From a checkpoint of a small transformer trained on Wikipedia.
Size: width 320, 5 heads of 64, 14M parameters.
Architecture: LayerNorm after each residual sum, learned positions, biases, tied embeddings.
Training: 312M tokens, 4986 steps.
MLP neurons of a small language model. Each row is named by its layer, matrix (up: input weights) and neuron, and shows model dimensions 32-287. Each number is 128 + 32 x the weight over its row's rms, rounded and kept within 0 to 255. Numbers have three digits each.
Before each neuron's rows, "fires in" lists the words (lower case) most often at its 100 highest values on Wikipedia text that the model never trained on.

fires in: "days", "years", "months", "minutes", "decision"
L2.up676:163123102125154143142127130151147143129116168140109148130121114101100072083129121125158124179145085178122119127115137165153135132137162165136175123164161164178166124128134113141076073082114112141092124146111144103167160130121102073131149149097110203084151145072154126109140099131094119137128082119123128078173156113152099096117156147089120117081087152092127132139180157054111121103107062113069091136125091161070108120118043167191155110169185130052142095106136151087208156109106133114160120092152142121097104093149111067180117162100140130110165167127102085168148135179121109121158087122144063158097084129161138118153108104121137115134127139127098143123156086135183103129134101140170096095055190149190093121139205121165150135092127140124126142135085127152085177137095112

fires in: "political", "communist", "kendall", "civil", "cultural", "military"
L4.up350:168140047112092225147134177201151189187118138108131133149135135190107158138144114145119114150188168126098124122118120168118146163142121118135082111113082096104094134108161202161098228154144161163112137138149052069135095086092115073152107135073090164150146136079139128112113125117073142171087167211080115167122094128153146170183112115150065143094075175105107160091137084108182120127101146131193099176140166167109133102101092123092122126067123111092132120136137217097063107151162175190100117134152152087098100133077131143060140087087137161092114152096094082123140102088097160149069126175136145158103090111100115160113164132078131143155123098156130133144082155143145090141122123170177099083130147132142091154085140109166138111111078100127126135176120124106149131148129148

fires in: "school", "film", "episodes", "actor", "gene"
L2.up383:104125136093136088193134116128165137143113183141124133123146131155141094130087108126156127167151181189128161148113140110175068064169130129192114066121081140060127123142105146077101119123135131156154133125109103112112129117140185076109192143150131117138124120124140133085153107149083119178181100087118112097076130113077017155133143092152079183095086147113162124106170125112123106184124092144119133144127114123150077127107137159132117133178098169165175149168115113144139102175160155079191138146150118103149102166076102095165102167055122129174132157136129105101118127013104111115112098177150131118158149088140160076172149149195098187096153070073081123165138063153110167086123105184123174145136132083114084144189116159091168141116109132190099180150101133165163132147073136

fires in: "states", "rome", "state", "rstudio"
L2.up66:131153091090171189151155174114110170120141140069116182182174170139093149132123161140111155144141098117165135123080134096052165107091129153139114117168150144174092108099133125066096166082157181155150114110128089157113105090165150164145106114105125106166153181146130133156087100142134087104116138145146173179159081084141109160108086119166068106136102170100077146113167126122095139101143118176119114245120107185125120122136109079057141151150082159128191074187110117119118062128133157179166091084106108082149109153110116119156114111105138150081211126148155128168110094142121103085155134120097081164171154139146111151077103110141137098126129101137163130160108137154174065164135137158116107111160112144130092114132098061114111133122159171140143096128121137138057153144144112

fires in: "he", "it", "him", "them"
L2.up534:120101132102106116096107100094130100164114134145152176206133151120119158134081168178104085153126121116123125185118137063167153176167148076099106134175223132137134145200128114142148118111120125107177197144138066095118127213115177056184094138098113183142124110118136176045172096099150132083151119143129103067161137189173141166151157075163182175103106147131121134174111119122148158131101105185128118097093112133180135095188120109158122128119126170114044119144104158145077100106140145128071188166172190141087147071113121054158080155090111183115096118151161139148115107122139147113145120117120171132146173095097101139103088116126105080089146141094135192137089150162160164131088137109162116085148106107099099159139116173179133102081090150112110118112112170061183114110157093

fires in: "japan", "india", "canada", "australia", "america"
L2.up284:115138156102150118143116121038125138098138133150154137096149088191121118111104171180089101142163141078114099118094096077071119127086102168107105169133156183095147122166118114103162096158144094117145153117166181106112090111113142100140168115121121118132148167054115116181071027110096130120092107165168089088143135155139119128157144128133124161074093165137078189171146164193129132225111158173168162120195136107129150176122138150092156127130088159142126143141138093133165137153048087112132169149129156144157187058151142129128118130091092081146140138155075094091122166192095163172098116141127142115173160086146076155076157194164140104104119111168136159122098131155087149148111108197113104084134133157136074100126098171146134173137113155142071091133112134111078163118085064

fires in: "not", "now", "estimated"
L2.up450:144057143073138075170072149099110144187134140133181116088111117093068152143106122100086081121135074143151174091067132125114117122094171137085107130146134158124144191123102176042044137105148123068141116199116137094155096115133127161168133109155122097107087160162189148120147076111118129104162074130103136162157124103114094131144155158125146112135163116113143113172107068112136116157089183142130203138111153112090122079106079116105124139111152134083178135159126110069151121137117123078155078080103126097168138113172175145153172135111150173105175115151108180197126123141120107151107061154123140139151159116130113128153104106136150112152114105090143087163104093159115106135171171111088059102176120185187152161052143166178118117125087110112090104163091136172117125099159144

fires in: "suzuki", "university", "daughter", "followed", "daughters"
L2.up1112:157119119127099160118065097133134140105068083078148128143163093144110159093172146125110142112153141075145092138135160116095128125143109189126122099167094135154175129083123126118157190141154182070148153129135110120092111143116107137143172108097095148088116168142099087145081081142110137188143115090147126142139154129147153117090090159126101116169107137158114105097135123138153089136153158130108149126148129153118149183126174049061146126192087070140168120138087134139132106116096124127075169172167121078161062124109146093160073130117093109106167161112185160140135114042114130141156107166192177148096192118143156184076114107133101109144135145195101174119129124127132147106101136107125135188097109102121112171131070164109129073128079084114095156115181123085166122105124112

fires in: "also", "such", "same", "different", "additional", "eventually"
L2.up696:142140128114116156206130153070123135157108125103105132084127100136083140135093142152097066138078149118138097134097124146092189145125151102132203101151168050148152099161108101104147082140150133141160089110155142135131136207070166089066161196087147152107152130157067155110097145120138118101110146125087185082133155137127103137071131144161085142164119070116099133136103119125176087114119104107129151127083063109130160102114095145117089097113134225153145158178129108098133127115102158114076151182179150126189142150197133080137150107146078126122141080139136093190130096149135171158173151110161130146087147099113094154145082149137141137149169102145146149168088116092134135139115147111193120109071042107152191171156154190178115095173134164099178112184159140115099129066105122

fires in: "season", "year", "dvd", "month"
L2.up135:113136106122099134187105149135161195077161161117136117106085107073127157115189086129095138090120141127086101144143156140076147167085089087103097127199106127143117117115105133116109100133155181128109155128097113172103116163077105109108128182194088078168094095154103151131147181097142170139159081114088072175114122134164106153147174143149125117123126119146136107107120175161065174128133178160099148164125155123116064098111163137141134119146078145126166108127167153130176150111091106117102093139168073120163104150133109147149017125173093117123211138141166112146029178144122203096167149112154106127138132128104116134161145144082083094155121118114137097150205132110054091135111072124064091193160105108123118133203169179115084140097106118133130165128168131104116089129172136

fires in: "when", "while", "two", "said", "were", "are"
L2.up1135:108114148123115153087148139134089153099147131130128118092143161109071125152129116174176141092135114071143129142207182100109109138090123090186147091155082198119142118141113169116098091150116161106116159162150088114194138094148186125122069105096112156137121113186154085130191093097103165179080200143105147118147100108171157054162165171152191118111120062078103118105154111130078144100109159098135145167163103077102129128131113085169122123094103107121100146144121148091146104121161104153101147117159098114137166177145100125129148169141127151093158085123227088176096133100077130110121137088131091133150145148120130098121137084160131139138116115097194138110155109200071134086072149086104136144055139102116100098130200112180144091186138120124179054148189071154159136083161140

fires in: "medical", "research", "political", "civil", "there", "health"
L2.up1056:187158044135105180109141136117091121161087092074126144069106161135138148107158143176105119105086157156118058115118173141178147118124106126166146097154135091088096138108119111088117119124102116146135128078147098119176141141159121112138092136136105198162152096147143149105134119122175152103134115100142128136139088152069099112188175178175074133153130105087172159130128128156198145173154126123125112175103097194085143131079103121045097137173116116148155144173119161129102153137135106215171108124152122126170124126148180162139069120177085123148155149161140134129161169125098119098134125068198132068114193141148118098114128126157132112127094132120117165125128077216124131113130106099121142142142062091107189062089170167110164111106151067138151072077079149139051106140165089